From a checkpoint of a small transformer trained on Wikipedia: capped logits.
MLP neurons of a small language model. Each row is named by its layer, matrix (gate and up: input weights; down: output weights) and neuron, and shows model dimensions 320-383. Each number is 128 + 24 x the weight over its row's rms, rounded and kept within 0 to 255. A neuron's up and down rows have the sign that makes its largest values positive.
After each neuron's rows, "fires before" lists the tokens most often just after its 100 highest values on Wikipedia text that the model never trained on; "raises" lists the tokens whose logits its output raises most directly, leaving later layers aside.

L10.gate373 [122 168 122 119 205 149 125 125 154  99 149 114 115 148 140 152 172 143 129  93 111 132 122 121 101 166 143 173 158  85 129 169 114 136 143 119 116 111 132 129  92 123  83 118 127 132 153 119 159 106  88 148 105 121 163 119 118 158 131 127 147 131 152 141]
L10.up373 [131 120 161 144 112 142 123 142 152 105 127 141 125 121 137 128 139 133 131  93 103 117 117 103 149 129  97  87 108  95 110 106 136 158 109 117  69  98  89 162 169 135 127 122 177 154 164 123 129 105 157 142 138 140 100 158 134 188 128 119 122  99 120 134]
L10.down373 [ 91 152 134 119 105 127 125 119 108  74 122 132 118 101 108 153 134 123 143 137 137 137 153 124 125 108 134 102  86 105  96 112  59 162 147 132 119 140 105 124 130 120 164 148 124 159 100 157 138 122 154 141 149  87 150  92 158 135  96 102 137 118 108 164]
fires before: "|"
raises: "|", " colors", " Succeeded", " titles", "ocide"

L8.gate314 [123  86 123  95 135 133 144 112 120  85  74 144 135 129  78 137  99 126 154 120 139 151  80 130 102 130 111 150 146 126 105 116 112 132 131 150 114 163 121 179 134 129 131  75 108 128 139  73 151 157 146 129 139 153 131 104  98 139 143  92  84 152 120  81]
L8.up314 [143 141  83 115  99  96 156 120 126 141 145 143 113 113 148 148 114 144  92 120 115 148 156  93 111 121 140 108 120  97  89 111 129 135 134  66 103 135 135 157 112 140 157 127 141 100 161  97 123 111 144 129 113 104 152  98  85 142 133  75 132 130 158 128]
L8.down314 [131 142  94 126 101 134 159 167 101  85 118 175 132 100 111 142 131 132 166 157 142 141  84  53 120 121  95 161 100 119 115  84 108 118 106 141 121 141 123 116  95 122 149 111  86 140 118 116 114 163 151 157 121  93 139 139 143  99  94 118 170 143 101  96]
fires before: " to", " for", " as", " of", " in", ","
raises: " for", " such", " like", " including", " most"

L5.gate416 [ 84 125  91 129 127 120 146 107 131  93 172 110 130 122 133 119 130 104 140  86 145 165 119 132  99 118 136 123  72 127 130 116  88 139 144 122  97 138 103 159 126 114 111 120 122 129 125 142 100 157 121  99 109 134 178 142 160 121 165 118 106 121  94 116]
L5.up416 [125 130 130 136 180 149 161 139 127 122 137 114 165 111 195 144 169 126 118 151 122  98 125 132 144 147 136 116  79 129 107  97 111 103 119 150 119 135 101 152  58 126 134 123 108 154 112 181 138 125 142 116  89 134 153 172 126 162  81 155 129 157 125 122]
L5.down416 [126 122 128 159 153 122 145 124 105  92 140 122 145 117 191 139 176 125 127 145 122 123 138 154 124 135 144 111 132 136 134 147  12 129 118 157 136 123 129 128 102 122 128 123 118 146 112 193 150 104 133 152 102 126 120 122 133 135 102 114 145 122 135 121]
fires before: "===", "==", "H"
raises: "===", "==", "====", "-", "The"

L9.gate102 [133 139 135 108 101 161  96 146 146  89 169  65 105 102 104 129 127 156 164 130 128 156 141 112 103 104 112 158 130 119 124 150  96 150 119 119 122 157 150 132 133 127 122 140 191 162 139 117 166 110  83 123 116 102 107 143 109 129 166 124 123 135 115 109]
L9.up102 [132 190 109 138 154 124 149 147 153 121  77 154 118 139 115 160  92 114 108 107 131 157 140 127 126 150 151 147 108 129 115 123  93 103 134 166 132 123 154 123 136 133 142 121 150 153 137 167 134 121 131 140 132 146 129 132 162 123 129 145  83 103 127 132]
L9.down102 [129 184 155 159 122 130 133 135 152 100 133 123 160 125 102 130 146 106 114 167 149 136 119  96 137 135 116 164 144 123 152 161 137 172  87 143 124  97 136 125 109 103 110 115 110 169 123 183 151  89 188 127 141 110 114  97 133 141 106 126 127 132 122 110]
fires before: "|"
raises: "|", "|---|---|---|---|---|---|---|---|\n", "|---|---|---|---|---|---|---|\n", "S", "—"

L9.gate110 [130 162 120 154 151 108 145 110 117 143  98 125 101 127 169 140  77  99 156 145 132 110 128  94 172 116 125 126 128 131 115  94 119 147 115 151 157 119  82 132 123 164 134 170 146  94  84 133 120 124 121 145 153 104 150 152 173 114 167 142 123 130 102 130]
L9.up110 [122 113 159 141  90 104 148 151 141  72 123 114 151 127 126 105  93  94 177  95  65  92 142 118 143 162 128 167 131 125 116 109 111 148 177 136 127 130  64 140 111 113 155 121  99 147 107  85 121 110 128 151 158 131 158 162 126 167 120 106  79 143 108  94]
L9.down110 [142 156 140 186 157 164 133  96 109 171 104 121  99 139 147 143 143 128 104 148 154 119 135 139 138 122 121 106 148 137 116 168  11 119 116 145  93 136  96 124 124 134  96 161 174 108 134 127 120 146 115 120 112 131 127 167 147 109 141 132 126 124 139 186]
fires before: ",", " the"
raises: " it", " they", " there", " the", " no"

L2.gate480 [123 125 121 130  46 115 174 110 122 127 144 154 170 104 135 134 118  91 131  91 116 119 114 170 118 133  86  99 105 134 175 143 109 166 119 101  93 143 129 105 113 137 123 136 156 135 151 141 114 168 134 123 150 110 153 111 180 110 167 131 125 192 123  41]
L2.up480 [153  94 133 163 136 137 151 116 141 105 149 147 149 136 122 133 118  95 131 142 127 156 139 163 117 103  78 127 119 163 138 149 134 159 104  89 135 153 113 129 107 171 138 175 109 163 130 159 119 164 106 126 123 146 187 109 152 149 142 153 148 143 161  86]
L2.down480 [154 114 139 162 123 136 127 150 123 106 160 130 149 111 157 135 135 100 126 109 143 112 106 163  92 117 171 118 136 124 118 137  59 156 136 138 136 108 124 121 103 133 158 159 130 144 134 166 136 120 137 104 117 143 116  77 158 119 107 166  94 109 125 137]
fires before: "=", "===", "==", "Personal"
raises: "=", "===", "====", "By", "Geography"

L9.gate143 [119 107 157 164 150 158 152 114 158  86 134 111 150 105 146 100 116 138 176  91 107 157 136 161 112 110  67 131 112 112 140 113 110 147 170 147 104 136 140 173 146 140 111 113 116 179 109 129 143 136 131 121  83 111 164 119 101 111 135  85 148 122 111 135]
L9.up143 [125 108 147 160 127 176 142 121 159  84 117 159 114 121 159 134 136 134 122 112 145 142 180 166 139  91 110 116  83 123 166 139 131 162 118 145 159  74 148 107  91  87 117 125 117 200 101 170 127 164 139 112 138 136 172 155 104 127 126 108 154 111  67 144]
L9.down143 [104 107  89 144  61 147 128 149 143 111 147 148 137 184 148 129 118 127 134 138 142 137 128 131 161 112 122 152  69 157 120 145  94 150 117 134 137 103 110 133 131 140 149 109 140 161 121 135 141 165 154 152 132 152 105 148 157  76 137  99 105 119  95 151]
fires before: " of", " |", " by"
raises: " of", ".", " and", " (", "s"

L9.gate756 [117 110 131 136 101  94 107 146  90 116 175 176 132  99 142 127 123 174 153  90 113 140 143 112 138 100 121 135 101 126 125 178 143 144 142 112  71 119  85 134 162 147 103 109  84  89  93 154 142  78 122 153 131 172 150 130 118 102 123 115 138 141 155 110]
L9.up756 [145 122 143 118  94 141 157 158 176 146 150 114 120 120 104 117 118 108 153 121 130 116 153 140  95 104 126  95 121 101 103  94  80 146 158 109 141 156 114 178 136 117 125 184  80  97 143  77 116 138 118 133 154 109 154 145 138  92 108 110 102 154 127 162]
L9.down756 [129 150 121 123 169  94 150 142 154  62 179 118 119 111 113 134 161 115 109 102 124 121 127 147 134 123 121 108 130 135 107 117  79 151 121 134 141 146  85 163 129 112 106 136 146 115  94 113 148 148 138 114 156 121 141  97 133 114 158 113 107 127 119 151]
fires before: " "
raises: " ", " —", " –", " poem", "\n"

L10.gate657 [133 155  76 157 132 190 112 150 119 122 142  75 127 116 176 137  98 126 135 127 142 100 139 124 144 107 112 134 109 145  49 100 119 165  91 121 117 146 144  83 160 138 127 164 147 145 123 118 123 103 140 151 131 116 138 131 102  90 108 129 119 155 143 120]
L10.up657 [142 114 114 134 107 114 108 134 160  93 164  93 120 147 180 145 149 144 171 143 157 103 159 103  90 114 144 120 169  89 138 109 148 103 138 117 114 152 152  87 107 140 140 155 108 144  97 111 113 129 129 158 119 171 123 165 125 103  86 137  93 159 125 103]
L10.down657 [132 150  96 151 130 111  80 161 119 133 120 129 103 103 123 110 103 122 142 133 166 140 153 122 127 133 128 176 138 108  73 106 163 144 122  77 120 132 131  89 128 137 157 109 131 139 124 108 132 109 121 166 145 137 136 117 109 122 143 160 124 116 130 140]
fires before: " to", " until", ","
raises: " to", "less", " To", "on", "ous"

L5.gate3 [ 81 155 109 125 146 142 112 100  91  60 141 113  92 118 108 117  80  75 140  96 157  72 116 128 124 139 119 138 115 164 147 152 129 128 147 124 108 105 129 155 167 116 141 157 109 109 106 152 130 166  65 126 148 136 156 110 126 126 111 169  90 145 128 147]
L5.up3 [134 144 114 140 127  71 124 119 148 131  88 143 152 102 121 158 147 115  86 143 156 160 145 134 152 130  74 123  71 110 147 122 141 129 128 106 120 158 146 103 133 144 129 128 166 127 132 152  98 153 129 104 178 127 152 141 140 117 138 130 105 134 121 116]
L5.down3 [118 151 109 142 136 120 109  68 132 126 152 151 127  97 111 159 136  74  97 140 156 111  99 158  89  97 109 131 124 102 159 138 148 157 119 115 107 148  99 162  96 128 148 163 136 104 136 169 147 121 112 109 115 127 182 102 139 108 132 127 118 130 144 146]
fires before: "=", "==", "===", "Personal"
raises: "=", "History", "Personal", "Studio", "Other"

L7.gate415 [121  96 131 143 146 127 130 119  98 133 113 133 149 140  68 122  88 106 147 144  95 162 149 134 143 139 172 156 118 122 123 127 132 148 150 117 162 169 105 174 136  96 132 162  98  93 154  98 153 105 143 171 128 110 159  98 164  93 141 115 123 150 108 166]
L7.up415 [125 124 114 128 173  96 156 172 115 116 147 109 194 102 131 104 138 132 109 120  91 127 141 107 112 158 197 127 111 118 131 147 132 141 146  98 117 143 140 167 142  66 139 125 142 126 113 116 181 113 129 176 146 145 164 109 145 133 136 109 154 139 154 138]
L7.down415 [115 176 118 143 171  92 128 122 111 110  96 115 174 137 158 131 127 151 114 163 109 100 114 101 121 151 121 152 114 137 105 121 114 111 152 129 109 111 132 122 117 124 150 102 139 127  98 151 116 166 133 144 120 137 116 129 127 147  99 144 131 174 129 116]
fires before: " in", " at", ",", " as", " with", " of"
raises: " with", " as", " in", " of", " there"

L7.gate744 [ 95 126  96 137 122 141 124 134 131 106 156 101 166 120 141 128 106  92 127 159 108 134 110  95 110 123  87 127 126  80 123 145  91 155 150  88  97 128 159 107 175 160 129 176 108 120  99 129 167 117 105 122 121 123 158 128 119 130 128 107 157 143 147 122]
L7.up744 [128 195 134 141 145 139 148 146 148 100 173  78 161 102 185 117 136 127 108 129  98 114 121 102 110 147 131 127 159 117  96 152 120 157 157 136 137 115 126 104 114 111 145 122 144 133  93 150 155 106 149 149 109 145 162 116 131 101 153 136 118 132 101 118]
L7.down744 [196 147 127 118 107 130 101 155 125 161 108 101 105 107 119 147 120  93 137 157 172 128 181  94  96 109 140 136 160 166  94 110  75 148  63 118 126 132 141  70 131  95 151 133 121 124 124 148 122 140 145 139 118 150 101 152 157 144 126 153  97 103 137 119]
fires before: " to", "|", " Distribution", ",", " the"
raises: " to", " University", "it", "K", " it"

L2.gate613 [129 143 145  87 111 164 195 121 157 159 152 108 167 117  87  81 116 110 107 129 137 178 162  96 110 156  89 135 109  89 160 166 123  87 108  85  90 116 132 135 116 119 137 128 128 150 117 133 169 165 147 145 158 112 141 120 134 186 157 132 119 117 109 115]
L2.up613 [122 158 164  81  97 146 103 113 152 114 170 133 132 122 131 105  98 121 132 120  96 160 150 149  89 180 142 120  97 128 142 154 145 169 110 150 141 122 133 127 119 124 115 136 127 134 129  84 177 154 104  90 159 116 130  80 147 133 149 149 121 133 136 136]
L2.down613 [ 95 148 106 138 118 148 100 118 135 131 157 145 126 146 103 136 153 170 123 117 155 155 126 143 115 115 131 101  99 123 143 133   0 106  86 137 111 108 129  99 151  93 108 116 168 159 135 114 122 109 111 140 139 154  97 129 117 156 111 148 125 128 122 130]
fires before: " the", " Bellator"
raises: " the", " least", " a", " each", " "

L2.gate322 [118 111  96 131 180  80 164 127 146 131 105 138 132  95  96 127  94 108  97 102  88 118 109 119  93 137 123 126  88 136 195 135 124 122 161 160 131 115 121 102 141 100 140 149  91 119 154 165 136 149 102 124 138  96 180 115 109 131 145 174 138 134 143 121]
L2.up322 [137 112 101 114 157 152 130  97 154  96 143 134 129 106 110 131 102 113 130 103  99 124 139 156 169 173 122 141 109 182 143 139 149 132 164 144 121  80 132  80 131 109 127 165  93 131 115 154 135 169 123 118 144 110 149  96 148 131 123 114 144 135 126 155]
L2.down322 [144 163 148 122 132 137 125 114 130  97 162 132 106 126 146 144 141 134 118 100 127 105 123 151 148 132 159 141  85 109 128 127  48 153 136 143 132  91 159 131 145 138 146 125 197 135 159 157 117 119 149 133 141 159 135  84 151 143 102 126 126 125  56 140]
fires before: "=", "==", "Population", "==="
raises: "=", "Other", "History", "==", "Best"

L10.gate15 [125 136 128 187 128 162 138 146 177 116 131  98 166 137 120 105 138 114 136  93 139 126 136 138 113 119  70 147 109 125  56 156  91 133 172 132 140 115 115 165 172 119 124  86 115 126 148 137 153  75 114 118 118 145 160 103  96 115 137 103 159 146 128 141]
L10.up15 [113 151 167 139 116 140 173 116 153 125 157 119 124 146 125 101 110 130 130 160 107 106 128 126 176 133 115 131 139 142 126 152 130 167 150 121 133 127  95 144 134 129 128  72 121 103 173 160 164 126 151 133  85 161  87 145 109 159 115 115 148 146  92 144]
L10.down15 [103 113 131  99 149 151 108 124 138 110 104 141 129 112 133 132  81 142 118  98 133  78 143 105 107  98 140 158 152 117 119 122   0 148 131 177 101 157  84 139 121 158 148 155 158  94 147 145 156 160 157 149  91 177 105 113 124 127 135 135 160 113 134  95]
fires before: "|"
raises: "|", " reach", " get", " win", " find"

L9.gate222 [ 74 107 115 125 186 133 111 145 134 107 120 118 158 109 112 163 166 116 102 123 135 154  98 155 141 124 114 135 148 114 126 115  84 122 140  73 137 132 154 168 140 117 134 133 124 119 108 155 162 112 133 124 124 142 154  82 128 110 128  86 131 117 166 116]
L9.up222 [128 171 152 131 122 122  95 158 129 123 109 100 127 123 171 144 122 164  90  97 116 151 132 172 137 143 119 138 127 140 133 157  69 143 125 141 133 151  85 139 144 129  87 141 126 129 126 127 148 102 101 124  81 146  96 148 107 118 143 129 149 129 111 161]
L9.down222 [125 110 135 146 148 123 138 137 114 143 132 117 105 114 165 106 154 150 102  83 164 115 163 160 122 119 127 135 125 156 131 137  82 101 120 146 117 134 130 145 151 131 144 136 116 124 111 180 128 114 119 135 122 126 117 152 117 132 123 161 106 138 147 155]
fires before: "-", "The", "In"
raises: "-", "===", "====", "|", "On"

L8.gate200 [116 139 132  93 117 165 188 125 112 105 125  99 158 107 110 120 159 125 121 156 114 151  72 164 123 116 153 137 129 100 111 141 153 147 135 121  76 130 170 115 102 129 156 125  80  95 106 159 136 110 129 100 142  79 164 167  82 112 135 110 104 157 118 115]
L8.up200 [120 145 119 139 117 131 108 118 106 128 129 147 104 109 105  86 118 128 124 123 148 152 112 122 121 133  94 104 107 116 105 143 151 123 145 118  79 167  96 132 110 157 125 127 149 129 121 180 148 128 141 150 157 127  85 165 169  83 130 110 100  89 109 165]
L8.down200 [122 120 113 133 131 136 116 170  81  88 124 145 158  89 123  99 176 112 110 148 123 128 135 100 114 164  91 103 128 151 139 130  73 116 142 123 101 140 111 130 116 118 116 109 129 141 132 132 100 124 163 121 107 166 125 136 162  99 139 141 121 112 102 138]
fires before: " of"
raises: " of", " Of", "ships", " anniversary", " streets"

L8.gate214 [129 103 143 157 138 126  77  55 156 123  97  85 118  95 116 134 115  87 117 113  91 143 112 146 155  78 109 128 137 158 101  97  96 124 116 110  90 140 124 138 147 118 127 123 121 104 123 175 123 125 139 119 103 133 131 143 135  68 175 147 106 132 137 139]
L8.up214 [135 131 123 136 146 132 154 129 132 119 134  61 111 161 137 150  98 109 125 132 124 132 124 139 180  80 125 112 129 133 149 151 116 156 164 100 141 128 142 166 100 113 168 131  88 110 116 101 129 177 120 142 107  95 150 113 140 124 121 166 144 134 156 109]
L8.down214 [143 117 188 148 115 123 137 115 106 110 123 100 130 112  95 131 156  98 127 126 140 149 148 113 123 157 126 130  95 129 116 126 121 118 116 142 139  93 114 123 108 115 110  81 185 127 134 174 118 148  95 102 148  97 124 127 132 116 162 174 125 109 165 140]
fires before: " that", " the", " a", " in"
raises: " that", " they", " he", " possible", " there"

L9.gate599 [ 90 143 126 119 188 125 123 165 158 106 107 147 142 119 137 130 102 109 185 133 123 112 130 153 144 121  82 180  96  98 136 114 106 133 152 117 145 167  58 125 148 110 169 164 115 141  88 137 138 161  91 142 131 122 135 131 105 111 138 135 129 143 121 100]
L9.up599 [ 86 172 148  90 131  89 153 125 154  98 109 139 142 154 132 144  74 111 135 134 147 143 148 136 131 118 127 128 122 115 154  63 125 122 106 112 106 114  97 121  95 108 176 132 197 123  84  95 177 144 108 152 134 153 123 120 152 147 135 130 172 182 109 124]
L9.down599 [144 170 175 117 156 123  93 123 107 142 118 146 130 165 143 153 112 111 143  96 112 107 138 119 160 157 131 124 172 122 132 158  67 136 112 140 109 152 120 152 118 110 135 140 135 119 109 152 120 110  99 121 146 183 123 168 156 137 110 134  99 145  95 113]
fires before: ",", " he", " the"
raises: " he", " she", " it", " we", " they"

L8.gate131 [116 152 143 107 135 144 111 113  84 101 127 110 108 129  97 125 142  94 107  51 115 123 137 107 130  72 156 147 154 138  97 125 138 156 161 145 161 142 184 112 130 107 104 142 123 117 116 145 137 157 121 105 147 119 156 154 124 114 146 109 136 165 133 167]
L8.up131 [142 137 152 120 106 105 114 148 159 117 164  97 116 133 157 149 102 124 133 150 138 132 170 115 153 119 113 196  96 133  97 116 135 128 160 122 126 134 111 176 162 129  95 131 118 104 155  79  98 110 140 143 110 134 157 108  93 121 176 104 103 103 113 135]
L8.down131 [128 149 167 131 127 131 141 115 107  92 142 111 130 160 123 155 156 154 153 119 129 149 177 145 138  95 119 129 129 119  91 165 133 113 155 143 172 140 158 166 145 147 106 121 144 123 150 150 139 146 104 116 195 106 157 109 135 133 189 116 105 100 128 168]
fires before: " ", " of"
raises: " $", "$", " ", "1", "2"

L9.gate740 [156 151  86 107 142 154 143 153 115 173 168 145 121 135 107 112 124  77 160 110 159 118  79 136 151 120 155 123 110 119  99 101 140 153 143 150 127 167 201  82  91 103 158 168  80 120  97 147 101 157 132 188  88 136 177 166 121  81 166 108 146 171 120 153]
L9.up740 [141 116 166 105 149 136 154 135 143 107 137 121 144  95 151 136 126  96 150 126 104 145 150 108 143 132 152 138 148 142 125  97 126  93 145 126 156  81 129 122 102 129 108 115 128 143 112 119 136 131 148 123 119 148 129 162 153  89 165 105 110 166 123 141]
L9.down740 [161 122 109 142 143 137 102 154 125 141 161 133 180 151 149 118 114 133 138 102 179 112 134 108 117 160 102 146 143  92  53 107 164 147 139 127 124  97 175  87 129 143 148 117 111  99 149 138 107 168  97 174 118 130 120 139 130 123 101 109 123 128 132 158]
fires before: " to", "–", " until", " –"
raises: " to", "ients", "-old", "–present", " until"

L9.gate117 [122 122  96 126 125 152 146 102  71 145 116 126 142 148 150 114 121 103 109 120 131 118 123 161 137 153 159 151 139  86 122 106  86 170 128 124 100 102 127 108 140 138  93 137 151 117  96 119 136  92 142 163 128 119 175 108  91 107  69 135 159 179 145  91]
L9.up117 [135 134 122 151 106 152 139 123 122 120 107 134 110 159 123 128 135 112 127 137 156 158 118 121 132 161 149 147 134 120 127 149 131 130  86  99 113 124 132 122 120 122  91 125 180 159 137 149 147 141 106 165 162 104 136 130 125 151 116 110  97 163 127 105]
L9.down117 [124 149  91 166 114 131  96 112 141 134 123 121 120 110 128 105 114 142 119 134 112 152 139 133 120 134 106 158 117 134 119 140   0  75 119 124 140 130 117 138 155 105 185 130 125 104 131 157 107 105 105 132 119 139 115 160 133 125 126 127 150 119 114 161]
fires before: " the", " a", " his"
raises: " a", " the", " an", " their", " another"

L5.gate681 [117 114 103 149 116 165  89 134 116 100 130  85 125 124 129 117  74 104 119 102 116 159 127 168 126 150  76 121  95 108 132 146  65 127 118 105  88 122  88 141 125  97 132 127  92  86 102 125 141 149 109 149 105 113 145 134 153 112 160  91 115 144 119 121]
L5.up681 [111 120 139 123 151 146 135 136 136 112 141  97 117 113 154 113 148  82  91 173 157 107 153  97 102 114 102  96 103 104 145 141 121 101 129 118  92 124 134 121  84 119 149 105 168 156 128 144 140 144 108 160 131 100 179 169 143 128 120 144 109 128 112 136]
L5.down681 [115 127 156 154 162 101 122 121 124 109 123 149 143 140 141 136 151 108 131 120 138 134 126 158 111 130 143 125 128 127 117 120   0 123 113 102 120 110 119 119  95 134 132 124 152 141 104 168 141 129 107 122 121 118 110 119 136 143 122 116 123 120 134 119]
fires before: "-", "==", "===", "The", "In"
raises: "\"", "-", "The", "===", "=="

L8.gate235 [100  61 123 102  99 104 128 121 150 145 102 135 129 105 116 118 103 105 171  88 155  97 105 101 139 101 123  95 100 123 116 137 100 155 142 135 146 149 131 155 149 143 110 151 156 131  98 104 160 140 120 150 137 120 122 131 100 130 143 135 148 163 111 137]
L8.up235 [112 118 131 141 155 100 131 150 149 129 177 133 127 131 111 102 117  94 136 107 121  80 147 138 103  94 119 108  97 136  82 162 118 134 117 119 146  94 117 105 147 175 115 122 158 126 124 167 172 137 165 120 130 161 134  97  76 144 116 103 105 172 125 162]
L8.down235 [113 130 124 135 119  98 122 176 104 137 111 122 163 144 136 127 110 114 122 134 124 128 129 162 123  91 157 120 129  96 142 132  20 144 176 146 141 141 113 160 120 124 113 125 160  98 150 101 116  93 161 109 163 117 103 117  97 128 117  98  96 130 127 140]
fires before: " "
raises: " Career", " ", "erg", " GT", "ization"

L9.gate203 [102 153 122 165 138 163 121 110 107 106 151 146 111 107 153  73 143 145 120 125 151 140 162 152 142 124 139 125 102 162  99 146 122 124 143 133 130 144 137 107 158 132 151 155 134 129 136 132 121 126 140  89 113 106 144 130 131 131 140  88 144 113 132 117]
L9.up203 [113 146 155 103 119 129 123 122 156  99 162 138  94 139 121 156  87 143 149 132 172 132 155 151 123 133 141 110 132 137 134 101  92 114 123 139 106 114 168 148  98 175 129 148 110 114 112 136 133 175 124 133 140 136 140 133 144 127 125  98 113 133 122 122]
L9.down203 [124 188 178 115 149 159 168 149 135 139 125 156 153 167 120 136  57 133 139  92 106 119 138 135 136 136  99 105 111 148 111 125  95 143 174 128 114  99 158 174 132 174 136 126 132 122 156 120 114 113 159 174 168 133 157 145 123 154 117 127 141 126 148 144]
fires before: " ", " the", " a", ",", " an", " three"
raises: " ", " about", " around", " over", ","